config.toml
norm_eps = 1e-05
bias = "none"
parallel_block = true
final_lr_fraction = 0.0
batch_tokens = 65536
MLP neurons of a small language model. Each row is named by its layer, matrix (up: input weights; down: output weights) and neuron, and shows model dimensions 112-175. Each number is 50 + 10 x the weight over its row's rms, rounded and kept within 0 to 99.
After each neuron's rows, "fires on" lists the tokens most often at its 100 highest values on Wikipedia text that the model never trained on.

L7.up11:63 39 44 38 46 44 60 74 55 53 63 47 56 71 61 55 49 59 45 53 55 55 37 64 61 54 31 54 49 41 54 48 46 44 46 64 64 53 44 18 53 62 55 67 48 47 57 33 43 37 50 33 56 42 62 57 48 52 56 44 66 60 58 62
L7.down11:61 60 51 60 46 45 54 52 43 57 40 46 71 45 24 43 53 52 68 42 50 34 80 42 52 47 46 64 42 53 70 53 46 55 43 54 40 41 63 48 50 44 66 35 64 50 29 40 41 54 48 57 45 50 49 37 51 52 52 47 55 60 47 54
fires on: "and", "9", "3", "5", "1"

L5.up587:56 56 53 46 53 58 51 63 47 35 53 58 44 24 45 61 45 49 59 57 63 48 59 52 61 44 43 69 58 48 36 65 58 53 25 53 35 60 60 50 55 33 64 43 50 49 58 57 49 25 57 47 40 36 39 56 54 48 67 68 62 54 49 41
L5.down587:51 53 55 47 43 41 46 42 41 66 54 61 46 57 59 64 50 37 39 56 45 55 51 47 52 38 52 42 55 49 55 44 49 51 82 53 75 42 58 54 50 69 44 56 41 55 35 51 61 61 43 50 51 46 54 60 40 61 35 46 42 31 36 46
fires on: "als", "st", "ly", "al", "y"

L3.up532:40 68 34 56 36 38 63 46 53 29 44 51 47 55 32 52 38 43 59 45 58 49 35 48 31 43 39 38 57 38 61 69 49 34 38 37 59 51 45 42 40 47 71 61 48 46 56 34 62 51 53 71 47 44 53 66 45 48 53 47 41 71 52 62
L3.down532:57 53 60 38 45 50 51 70 48 66 55 66 63 36 54 47 41 56 32 39 44 62 55 59 43 55 73 71 35 61 62 46 59 43 64 53 57 49 28 64 41 41 33 52 51 51 48 58 33 59 53 46 54 56 44 56 57 48 42 45 45 39 55 47
fires on: " Sant", "art", "ath", "as", "az", "al"

L5.up551:46 43 52 56 53 50 46 53 44 72 59 49 57 38 54 50 46 57 49 52 40 56 60 31 57 45 81 49 53 52 56 29 44 60 39 48 40 33 58 32 43 42 53 56 51 55 63 55 63 41 51 36 51 52 29 55 51 51 55 44 34 52 37 53
L5.down551:54 60 55 51 56 52 54 43 67 33 21 61 57 46 36 50 51 64 33 64 72 48 48 43 31 39 44 42 44 46 48 74 65 50 53 49 63 62 47 55 51 39 62 44 49 50 40 50 65 56 39 45 35 59 58 62 62 47 52 42 43 49 57 48
fires on: "l", "p", "n", "el", "il", "ing"

L3.up127:51 65 49 60 37 40 66 25 53 36 49 45 47 45 49 51 52 29 47 51 45 48 53 33 44 41 46 31 42 50 46 56 49 40 37 40 70 46 48 61 53 45 39 56 42 47 37 50 65 33 65 61 56 47 62 41 64 50 45 48 59 43 41 63
L3.down127:36 41 53 46 51 61 64 37 51 48 56 33 42 49 45 42 45 45 41 31 45 58 58 58 57 45 49 52 49 30 56 37 51 61 55 68 35 62 70 45 39 28 64 34 52 46 38 67 41 38 54 51 55 42 52 51 42 62 58 56 45 63 66 54
fires on: " te", " book", " Work"

L3.up164:43 41 43 53 31 47 64 50 35 47 58 43 40 55 54 43 58 55 51 55 40 68 36 48 51 52 31 50 52 50 54 55 59 45 52 65 60 37 28 42 27 43 53 41 51 56 54 61 40 22 44 37 65 47 54 62 69 51 51 59 60 39 42 58
L3.down164:49 44 58 48 43 49 44 43 59 72 56 57 63 47 40 53 44 20 59 35 51 57 62 35 48 46 48 35 51 62 54 52 35 51 45 80 45 41 84 58 52 45 58 56 53 45 72 57 41 42 57 53 56 37 45 65 50 52 48 49 62 52 69 47
fires on: " 25", "000", "5", " 20", " 50", "9"

L2.up313:49 50 51 53 44 52 54 56 54 56 47 55 55 55 47 44 30 44 48 43 38 50 60 67 52 59 67 42 38 56 39 38 45 38 52 39 76 42 68 58 48 42 65 63 52 34 52 48 55 45 62 57 58 37 63 46 45 63 37 56 51 39 62 45
L2.down313:67 63 59 47 54 54 65 56 37 41 52 41 25 72 57 52 43 44 67 67 57 44 37 55 45 73 42 43 35 42 50 53 47 40 48 48 55 59 45 52 51 49 62 58 31 56 48 51 65 60 63 64 42 28 50 54 37 32 43 48 46 54 53 48
fires on: " 197", " Texas", " 196"

L4.up383:40 43 36 49 35 57 53 76 42 47 31 38 61 38 52 49 54 55 49 58 59 38 55 56 40 50 25 41 58 54 62 34 56 43 56 52 36 29 52 58 60 43 47 57 47 61 36 49 66 39 52 51 56 24 64 58 59 55 49 56 44 51 44 42
L4.down383:31 39 56 25 40 54 52 33 51 53 61 59 39 59 56 42 58 38 46 47 45 63 39 47 59 59 60 61 55 60 54 50 48 71 45 39 58 45 51 38 69 43 34 59 71 52 42 62 40 72 57 55 50 44 43 48 63 64 62 57 56 44 60 42
fires on: "p", "ative", "et", "ther", "ch"

L4.up682:52 37 48 53 58 39 42 59 50 43 41 57 46 44 56 57 47 47 58 47 47 49 47 64 62 50 54 47 41 68 53 38 40 79 58 46 60 53 51 52 41 42 52 46 50 29 46 62 40 41 41 39 41 33 58 50 68 49 69 48 44 56 51 72
L4.down682:54 34 37 50 59 37 56 61 52 56 52 44 55 49 42 49 64 50 63 45 51 51 55 59 34 75 48 50 56 53 58 58 65 56 57 62 38 58 55 25 31 49 53 49 48 28 69 43 53 44 40 62 35 51 44 48 50 52 52 60 29 61 49 52
fires on: "m", "od", "p", "ail", "am"

L11.up573:50 39 55 69 53 56 53 31 40 52 60 36 61 49 55 53 47 51 44 30 48 55 43 39 57 53 65 34 46 55 64 51 64 45 52 71 42 60 63 48 43 49 43 48 42 48 57 44 52 44 40 40 48 42 56 32 60 43 47 51 80 53 55 65
L11.down573:60 27 49 58 40 45 48 43 56 47 58 44 71 42 38 40 65 55 47 42 52 65 42 64 57 53 51 50 46 59 56 31 53 57 45 20 39 44 47 58 38 49 73 26 56 39 46 56 57 41 27 29 63 50 44 51 54 62 47 50 55 60 59 66
fires on: "m", " comm", "i", " ele", "le", " prov"

L3.up629:56 49 50 48 33 53 60 38 50 67 62 60 71 38 36 30 53 17 51 46 48 47 52 41 50 57 51 42 55 54 44 56 52 50 64 56 62 43 78 52 32 48 49 59 43 41 48 51 33 30 49 63 51 29 51 56 39 58 45 48 31 54 53 51
L3.down629:51 52 56 50 55 54 47 46 58 54 45 34 39 57 58 47 39 28 37 33 51 45 51 49 49 48 53 52 46 41 53 50 36 65 47 49 44 47 98 51 43 59 37 38 54 53 33 64 59 69 56 45 45 76 47 64 55 58 60 45 51 43 54 49
fires on: " (19", " (200", " (18", " (199", " 196"

L5.up220:35 48 49 57 61 49 34 53 45 54 65 53 36 61 27 39 56 40 56 52 53 69 58 54 58 54 49 47 41 52 34 59 52 57 51 56 41 42 51 60 56 57 70 38 44 41 54 66 41 43 46 47 38 53 55 45 54 55 50 50 60 43 43 67
L5.down220:43 61 68 51 63 29 39 64 66 53 52 62 52 44 59 44 43 54 32 40 41 48 47 35 61 72 48 63 57 53 52 41 57 48 44 53 57 63 11 42 35 36 40 41 57 55 51 46 57 50 60 55 35 49 48 41 44 46 23 42 36 73 55 66
fires on: "ol", "c", "m", "am", "h", "al"

L4.up116:59 65 54 51 46 59 62 37 50 60 58 63 58 59 51 30 58 47 65 59 55 57 32 59 44 41 61 62 51 59 58 58 56 34 57 59 42 62 33 36 51 64 60 68 47 37 51 54 45 25 63 46 61 48 60 48 48 50 64 40 56 31 61 54
L4.down116:44 34 56 35 47 40 56 56 62 33 57 64 42 46 35 45 60 47 63 50 65 31 42 34 63 47 65 55 58 61 43 54 56 58 56 61 59 56 55 58 42 46 55 44 44 65 49 35 47 44 39 67 42 46 40 43 36 53 64 54 44 40 52 50
fires on: "al", "el", "l", " set", "ll"

L11.up278:58 38 45 42 56 75 47 70 38 61 42 61 70 42 45 54 44 60 34 64 51 51 49 43 36 42 51 37 39 60 51 39 37 42 63 41 49 77 67 23 55 41 76 61 32 63 51 42 33 38 45 63 52 58 29 49 57 59 56 67 43 51 43 44
L11.down278:47 63 53 43 58 43 49 36 37 33 39 43 45 58 63 54 50 29 49 57 51 48 66 48 52 41 45 57 54 49 55 49 53 34 49 59 41 31 44 63 30 55 42 49 57 34 50 59 56 63 55 46 51 71 43 33 43 43 40 57 48 45 52 56
fires on: " to", " or", " and", " of", ","

L2.up37:45 47 39 56 59 65 43 65 77 54 45 59 57 58 43 45 54 55 52 50 33 57 46 44 57 57 58 56 51 28 57 58 51 50 41 32 60 66 55 27 50 62 51 60 55 49 53 44 50 40 46 60 44 47 38 38 44 67 31 51 54 49 48 40
L2.down37:35 56 64 40 75 66 33 60 56 45 38 44 49 52 54 55 34 65 52 55 63 40 56 65 60 46 57 50 50 48 45 57 61 40 37 35 57 55 40 49 64 50 66 47 41 60 52 57 32 55 49 75 45 60 41 58 43 65 68 48 53 48 41 53
fires on: "ear", " of", " help", " Mat", " tw", " Grand"

L9.up90:55 29 53 55 56 41 51 43 48 59 46 47 60 57 58 36 39 46 49 52 47 50 63 35 59 65 54 59 58 71 33 43 34 39 56 40 67 50 45 45 37 52 56 40 43 55 58 59 27 32 36 59 40 67 45 63 45 47 37 55 59 41 53 39
L9.down90:48 60 26 53 52 50 62 54 38 55 44 59 46 27 51 32 58 42 54 39 57 53 50 50 37 41 38 45 55 51 64 58 41 56 46 60 46 53 73 47 42 58 49 45 54 49 60 57 66 49 62 56 63 44 45 42 61 55 51 67 49 55 60 48
fires on: " of", " or", " be", " Website:", "ially"

L3.up668:51 47 56 62 52 62 64 43 44 49 42 46 48 43 36 41 46 37 54 52 65 61 55 46 32 66 50 30 43 62 42 38 45 42 41 46 49 32 40 68 46 43 47 47 28 31 72 39 51 53 51 56 41 50 50 43 50 50 53 52 50 43 51 55
L3.down668:43 54 56 49 40 69 45 39 46 52 52 44 48 49 44 34 38 45 38 43 57 44 74 39 43 67 50 55 61 49 54 44 48 54 52 54 48 42 82 60 60 59 48 53 46 48 52 50 57 52 45 49 60 60 47 65 48 60 40 44 53 45 67 60
fires on: " pro", " ro", " n", " tra", " te", " v"

L2.up211:47 54 59 36 28 60 52 46 55 47 36 37 61 64 32 65 58 54 39 52 53 37 63 63 52 32 27 54 50 60 49 45 58 45 60 58 60 43 38 64 57 53 61 64 35 43 57 46 48 55 55 54 59 60 45 43 59 40 61 47 60 55 32 67
L2.down211:52 53 66 49 65 48 59 61 47 62 56 61 35 44 44 37 39 54 57 56 49 49 49 42 59 59 67 62 38 47 52 57 43 64 29 34 55 51 41 47 56 54 52 53 61 52 40 32 46 43 49 43 54 48 61 58 39 70 50 59 41 48 62 38
fires on: " Br", " in", " My", " for", " cap"

L5.up297:57 57 49 57 89 42 44 31 56 62 42 71 44 34 69 44 43 48 64 53 39 48 48 56 55 69 49 50 56 48 45 30 46 55 43 60 65 52 51 49 57 46 54 56 37 57 74 34 36 53 50 36 53 31 43 47 59 51 66 45 48 53 57 46
L5.down297:46 52 47 55 48 45 69 71 47 56 42 39 46 49 51 38 54 44 38 42 57 41 62 54 66 45 53 45 37 47 57 41 44 53 36 46 38 59 61 38 31 46 58 45 56 47 44 50 55 41 53 42 64 59 56 54 42 59 35 35 61 54 31 63
fires on: "m", "en", "od", "on", "ed"

L10.up87:63 54 46 38 63 41 58 54 65 66 39 48 69 61 39 38 59 56 53 30 54 59 60 36 50 65 46 57 28 50 46 42 62 53 50 44 55 45 39 56 42 53 67 62 67 66 64 52 47 35 46 58 54 42 57 55 56 57 51 36 59 52 48 54
L10.down87:38 58 58 44 56 45 52 65 52 32 61 32 50 53 53 54 43 28 60 58 39 45 58 33 51 52 54 35 79 60 57 54 36 67 58 47 51 54 70 52 38 66 57 56 56 50 54 47 39 63 50 51 46 45 27 54 42 54 48 65 50 63 45 51
fires on: "C", " as", " (C", "c", "z"

L2.up210:66 51 39 52 53 65 57 52 44 51 30 73 43 55 59 56 47 41 53 66 59 48 67 55 51 52 64 46 40 54 32 42 46 37 45 59 47 72 57 31 63 61 62 66 45 67 52 45 49 53 39 42 57 40 57 47 22 52 49 62 61 62 44 49
L2.down210:37 45 56 46 46 51 52 63 54 46 40 31 43 54 51 65 63 26 51 53 36 55 56 48 49 42 54 59 49 53 55 47 64 63 55 44 58 39 90 45 44 58 46 43 51 57 36 61 41 49 31 57 51 69 53 60 51 54 46 41 46 52 50 46
fires on: " its", "The", "the", "==", "==="

L2.up41:57 54 50 55 50 50 80 45 61 47 37 44 65 60 49 61 41 56 57 40 57 33 32 40 44 43 58 57 51 55 43 60 54 59 49 43 41 62 53 57 56 28 57 53 50 40 57 47 57 40 62 49 44 63 48 47 44 63 32 49 57 52 72 50
L2.down41:53 48 40 40 79 53 76 61 46 47 66 51 53 57 57 55 49 50 37 60 61 42 62 53 44 51 65 49 53 62 36 54 49 60 56 44 42 51 46 47 46 38 41 42 58 29 61 57 44 44 54 62 51 12 51 47 49 33 52 58 55 53 50 41
fires on: " sh", " reg", " col", " f", " v"

L5.up444:30 48 62 60 51 64 51 51 46 61 53 68 50 51 51 46 56 53 52 41 29 55 16 60 59 59 58 57 41 43 48 60 49 49 57 55 43 57 39 46 41 53 42 56 53 41 45 47 40 65 61 30 35 57 38 54 52 64 48 64 64 57 61 57
L5.down444:68 44 47 46 45 73 52 37 37 61 39 47 48 48 50 40 50 62 42 45 46 40 47 53 60 61 50 50 45 69 65 48 68 69 43 56 58 51 43 61 53 49 52 38 56 45 37 59 49 50 61 41 57 42 55 52 36 47 54 52 33 36 34 45
fires on: "y", "ut", "m", "um", "du", "iet"

L4.up174:56 72 50 75 34 56 56 51 20 72 41 50 58 36 57 55 55 48 60 37 51 59 64 30 44 48 68 39 51 49 42 61 41 46 58 42 42 39 54 53 39 55 66 60 51 39 44 54 35 40 38 43 47 49 52 46 38 59 62 43 55 47 51 42
L4.down174:67 37 56 34 56 37 37 62 49 26 59 43 27 51 34 41 51 52 44 67 46 45 44 56 54 50 45 49 53 47 48 37 63 45 38 63 39 55 45 51 64 64 41 60 54 40 36 45 60 36 46 63 37 67 41 62 51 37 29 49 45 66 53 59
fires on: "m", "ip", "im", " lim", "ik"

L2.up4:52 41 62 63 41 65 53 52 21 43 24 53 57 46 47 39 39 22 61 55 60 58 69 59 44 58 43 57 51 42 54 44 50 56 63 65 59 60 85 47 44 60 49 42 26 60 65 54 62 26 54 49 58 50 58 53 41 47 47 65 39 45 35 57
L2.down4:48 49 50 46 57 47 60 56 63 51 69 41 51 62 49 34 59 31 33 39 48 42 60 36 52 46 63 35 53 53 58 67 52 50 54 55 50 47 99 37 54 37 34 50 56 59 36 53 40 71 44 55 54 62 39 51 60 46 44 37 41 48 62 54
fires on: "),", "==", " However,", "==="

L2.up64:54 50 55 51 51 72 44 58 61 50 34 54 46 47 59 54 53 53 59 60 55 53 53 50 43 62 50 50 36 36 74 47 50 44 61 43 29 58 63 57 49 33 58 65 54 50 48 51 36 35 50 43 45 45 67 51 53 41 60 56 43 60 45 61
L2.down64:56 34 51 50 56 37 43 58 54 51 58 53 67 54 60 59 40 55 45 63 59 61 60 39 49 45 37 40 73 41 68 59 50 69 75 42 44 43 44 51 58 53 47 45 59 60 62 51 37 46 43 38 72 33 41 37 39 70 65 50 43 59 39 52
fires on: " there", "C", "re", "I", " There", "ber"

L15.up254:45 48 35 42 46 72 55 35 66 43 33 59 65 43 50 38 49 55 50 48 42 53 67 70 39 28 52 49 39 50 45 61 61 47 52 52 71 47 58 50 31 44 49 38 49 48 44 56 37 52 25 37 41 65 48 57 54 70 50 43 60 29 31 51
L15.down254:43 48 50 46 56 28 41 56 47 53 48 15 33 59 59 53 71 36 69 70 70 42 69 56 54 51 61 57 46 63 62 59 49 44 48 54 58 54 20 23 53 44 52 42 40 41 51 47 47 41 40 50 43 40 53 55 42 48 50 54 50 64 64 45
fires on: "-", "—", " st", " beg", "/", "–"

L5.up133:63 41 49 47 40 46 54 37 52 50 50 50 50 55 52 44 59 45 40 50 55 54 54 61 62 42 54 55 56 61 58 31 41 54 51 52 55 72 61 53 48 48 50 50 56 27 36 57 55 46 39 61 63 32 43 37 44 44 48 51 71 41 56 58
L5.down133:44 45 41 37 58 65 40 57 47 60 45 53 67 52 56 50 55 53 42 49 56 50 52 45 18 44 45 55 50 63 56 64 58 38 66 58 51 56 50 46 71 52 56 56 42 26 52 40 39 48 40 65 48 57 41 44 41 57 41 52 30 51 71 62
fires on: "m", "im", "it", "hem", "il", "am"

L11.up755:39 43 57 55 53 57 50 33 41 49 35 68 56 54 43 35 51 34 53 58 46 35 57 38 40 53 51 59 41 34 40 53 62 38 46 60 63 63 31 54 36 41 72 39 81 54 52 57 43 45 54 44 62 28 62 49 54 56 57 41 46 51 51 50
L11.down755:43 50 36 57 56 36 38 60 60 45 57 41 55 38 61 57 45 47 53 46 63 59 57 36 47 45 47 28 64 65 54 60 50 52 52 42 41 73 75 52 46 67 37 50 37 54 35 53 62 48 29 50 52 41 30 58 52 65 49 45 48 52 55 53
fires on: " or", "er", "it", "l", "f", " and"

L11.up709:44 38 50 53 70 59 47 46 45 59 52 46 67 47 51 43 47 47 50 60 51 39 72 46 42 54 41 47 44 58 44 60 42 43 51 47 35 59 57 29 59 45 64 56 34 30 53 41 31 53 39 49 59 51 60 22 65 46 59 33 51 41 30 46
L11.down709:27 55 62 44 42 54 43 42 72 34 44 61 58 58 63 49 62 63 54 33 47 42 57 49 61 36 57 42 45 47 42 44 53 63 56 38 46 50 41 63 46 57 45 40 65 70 37 48 34 41 62 43 52 56 43 36 47 32 59 47 53 64 62 50
fires on: " of", "aur", "at", " or", "ol"

L9.up572:59 51 57 52 26 40 37 57 46 53 53 41 62 48 45 60 48 63 49 61 38 70 45 55 44 48 50 43 56 55 55 43 35 58 35 36 52 27 66 49 57 53 57 70 47 47 48 43 56 50 42 57 59 70 49 59 55 44 36 46 48 61 55 69
L9.down572:61 37 53 39 60 45 41 46 47 34 40 55 73 47 64 69 41 53 43 53 59 49 66 48 53 51 49 44 50 51 44 48 61 42 44 63 45 52 38 43 32 36 39 24 49 63 56 47 37 48 35 47 39 53 34 57 33 55 30 55 37 44 61 65
fires on: "er", "s", "ing", "ed", "e", "l"

L5.up119:47 61 48 46 60 42 44 67 35 45 59 72 47 62 29 57 60 51 51 44 57 59 53 54 69 53 44 42 24 48 50 51 50 50 42 31 40 37 44 59 44 43 59 36 50 52 61 56 52 30 65 58 42 54 56 60 45 62 46 63 50 53 38 77
L5.down119:44 37 50 70 45 42 49 30 70 45 44 65 65 51 52 34 45 57 46 38 46 69 51 39 57 26 52 38 54 47 52 55 44 51 46 58 45 33 50 51 45 48 61 48 32 46 60 37 33 68 63 47 52 50 50 57 63 47 42 43 53 43 49 64
fires on: "h", "g", "ph", "ley", "m"

L5.up661:37 61 48 48 60 55 50 39 65 55 45 28 61 38 52 50 44 48 51 37 37 40 49 52 54 73 39 79 53 49 62 48 59 39 58 31 33 65 35 63 50 30 38 62 64 49 69 65 54 46 51 46 66 42 45 60 29 55 62 50 48 44 52 52
L5.down661:54 54 47 61 58 52 45 51 63 50 54 45 77 38 55 67 45 56 48 59 61 42 62 48 51 41 45 31 57 54 57 48 55 66 57 55 44 32 68 47 36 51 56 53 53 42 44 27 46 49 33 29 57 40 33 81 41 44 56 59 53 57 76 47
fires on: "C", "z", "ph", "t", "g", "ber"

L15.up374:52 61 31 39 46 39 56 63 32 62 40 55 46 50 61 34 59 50 48 60 59 47 69 48 60 56 29 64 49 39 39 40 51 45 35 43 57 42 40 62 48 50 55 55 57 46 42 68 52 50 61 35 34 32 56 50 41 49 59 37 64 43 42 54
L15.down374:51 51 64 49 21 50 60 47 48 58 85 46 39 34 40 47 34 64 59 50 33 57 45 46 53 55 53 53 37 38 60 41 48 38 52 53 70 61 38 41 42 52 60 52 35 52 49 62 48 50 46 54 49 58 53 52 77 58 53 53 48 60 54 46
fires on: " S", " s", " des", " dem"

L13.up3:29 38 57 52 58 48 51 64 24 44 48 58 55 54 54 58 61 48 49 43 39 54 57 59 51 53 52 50 58 51 40 62 34 49 60 38 38 56 56 51 54 25 56 53 56 48 49 61 32 37 51 45 45 54 48 31 43 48 70 55 56 52 60 53
L13.down3:48 36 58 46 52 31 34 44 58 57 42 52 49 51 51 44 51 62 34 52 54 34 57 45 55 63 35 40 58 61 58 55 58 62 32 55 66 35 41 56 58 54 48 61 46 51 39 28 77 61 57 53 55 59 62 68 44 44 47 37 41 41 46 58
fires on: "es", "S", "s", " who", "ed", " to"

L3.up499:44 56 59 53 39 73 58 71 50 53 76 40 63 50 54 30 46 51 63 43 42 51 44 58 59 38 57 39 41 61 43 61 55 62 58 18 54 30 47 52 55 56 67 61 58 51 45 44 37 50 58 57 49 50 46 43 66 79 38 43 57 39 41 47
L3.down499:52 56 61 44 51 46 60 28 35 58 48 53 29 48 42 56 63 43 44 61 63 60 54 43 53 32 54 57 64 40 56 40 57 38 46 77 24 57 83 40 54 45 54 44 31 40 48 48 55 40 49 47 41 55 50 53 53 37 62 55 54 57 40 54
fires on: " d", " trad", "==D", "==P", " (J", " from"

L13.up478:48 68 45 59 47 51 37 24 52 73 72 59 53 49 59 62 62 63 52 33 52 48 40 51 46 58 59 78 59 48 47 31 64 48 47 50 53 53 37 58 38 43 63 39 49 52 54 45 57 39 35 32 41 49 50 51 47 56 44 58 46 38 43 66
L13.down478:46 52 44 50 63 57 58 70 55 49 38 60 54 48 47 46 39 30 64 49 56 53 51 25 40 38 23 39 56 34 33 64 36 44 46 38 42 46 55 51 37 52 53 36 40 61 46 49 51 66 56 64 60 54 52 52 47 62 65 42 62 30 47 38
fires on: " not", " of", " |", ",", "'t"

L5.up678:66 36 40 41 49 55 48 32 54 63 33 28 36 42 50 52 64 51 48 58 61 42 47 69 46 59 86 69 33 53 45 36 52 51 53 46 58 59 48 55 47 69 52 45 68 45 56 48 46 24 65 60 49 55 36 64 60 59 54 42 51 39 45 30
L5.down678:50 57 38 51 44 48 49 45 57 50 74 42 36 68 46 38 40 66 53 49 60 50 58 48 60 42 22 48 67 48 60 62 53 65 22 46 54 59 38 36 45 54 60 73 57 49 50 64 51 56 35 51 49 49 44 46 46 45 47 62 33 48 52 59
fires on: "t", "c", "ud", "ad", "ult", "ut"

L5.up533:48 45 42 38 54 53 54 51 51 26 46 61 68 60 55 56 40 57 50 61 42 53 69 53 73 57 37 56 63 48 42 67 46 47 25 70 40 47 41 45 40 60 62 45 54 48 45 48 65 47 53 50 63 42 64 59 59 43 52 66 47 55 47 55
L5.down533:44 53 56 41 32 61 50 51 49 72 42 50 64 67 63 62 46 37 36 28 55 59 59 51 52 48 56 45 47 67 49 49 60 58 51 56 52 28 48 56 64 50 48 53 54 51 41 41 36 44 47 51 51 42 64 55 47 69 51 41 42 41 55 71
fires on: "ore", "als", "ake", "al", "atin"

L5.up18:64 55 59 63 53 48 56 47 48 59 81 40 57 62 39 48 45 46 53 65 50 51 48 46 40 52 44 47 50 65 45 53 53 49 72 42 62 48 52 32 43 59 42 53 24 62 59 59 42 57 52 55 44 54 55 52 61 49 51 58 47 45 40 56
L5.down18:47 46 41 38 52 54 44 43 79 54 46 44 53 73 41 71 66 59 48 42 44 32 54 47 58 67 43 51 57 31 34 46 57 43 41 43 47 46 45 39 29 39 49 58 62 54 48 48 41 58 61 51 56 70 57 46 41 45 49 45 61 51 44 41
fires on: "l", "ol", "j", "der", "d"

L4.up0:38 46 61 43 63 41 32 35 56 44 34 60 61 48 56 48 41 40 55 44 55 43 36 50 52 55 65 35 55 47 66 55 60 28 47 44 51 78 32 41 48 51 62 51 59 38 47 57 52 44 61 50 63 49 66 61 53 54 56 42 44 49 57 56
L4.down0:56 46 48 56 52 52 67 39 30 59 56 41 36 50 54 48 51 46 51 45 63 39 66 46 49 47 43 34 59 62 47 63 47 47 39 63 44 57 60 31 46 55 60 61 47 69 57 52 51 43 43 58 52 26 40 52 46 33 46 49 51 57 51 48
fires on: "ut", "l", "el", "it", "et", "ur"

L10.up397:49 56 33 58 52 48 49 39 60 54 37 58 40 41 67 44 62 55 33 59 58 55 40 47 57 54 66 58 51 43 48 53 53 56 32 56 49 36 58 53 44 65 72 58 42 53 61 45 51 48 53 35 42 49 39 47 62 48 39 67 43 48 44 41
L10.down397:66 64 38 51 45 50 79 42 55 44 30 49 73 46 57 33 49 52 32 33 46 38 47 47 46 46 44 56 51 52 80 35 58 54 59 58 61 35 37 33 38 36 57 53 31 51 38 51 57 51 50 59 59 55 53 63 44 56 48 32 59 52 59 64
fires on: "m", " debut", "en", "ig", " Go"

L7.up357:60 61 46 72 36 60 37 57 31 58 40 60 42 56 42 51 51 65 51 57 51 39 62 59 61 48 67 42 35 61 47 52 39 50 55 53 45 44 56 61 58 37 59 72 62 56 51 45 57 44 32 58 54 52 44 52 42 36 59 52 52 48 42 35
L7.down357:64 47 48 55 64 58 56 41 52 64 79 45 48 56 61 51 29 66 61 54 53 36 41 40 45 48 38 45 71 40 47 50 47 64 57 46 61 45 55 54 44 51 61 32 41 51 58 51 42 51 47 33 52 63 36 54 56 38 42 60 58 67 49 48
fires on: "ip", "im", "in", "che", "ian", "ig"

L4.up278:51 51 43 54 46 33 44 44 41 55 56 41 64 55 47 56 47 46 53 39 51 65 54 50 60 50 57 45 36 30 43 42 57 35 39 49 26 52 61 44 43 35 54 55 50 47 24 43 45 39 43 48 57 41 57 45 48 42 62 67 55 42 41 75
L4.down278:38 42 46 39 57 39 42 31 61 51 31 41 65 67 61 35 42 49 59 60 39 53 53 44 42 51 50 47 49 76 63 49 37 32 58 51 58 52 44 48 47 55 40 46 57 62 36 49 70 57 51 40 61 45 59 58 54 65 47 56 57 52 43 39
fires on: "ong", "ow", "elf", "my", "ister"

L2.up474:69 37 43 69 53 47 61 44 45 61 40 65 49 54 51 48 60 48 58 47 58 55 48 36 29 51 44 47 28 62 44 58 52 39 42 54 39 47 38 54 52 46 43 41 58 38 45 44 45 44 58 43 54 73 43 43 33 56 56 59 65 67 61 52
L2.down474:40 51 29 37 49 61 56 36 35 49 59 47 42 58 57 56 57 58 57 56 61 51 62 57 61 47 72 41 19 64 64 57 66 35 41 52 56 47 42 57 59 42 57 45 41 48 46 52 56 57 38 59 56 44 57 64 52 45 49 58 39 35 39 52
fires on: "==", " con", "omm", " f", " v", " equ"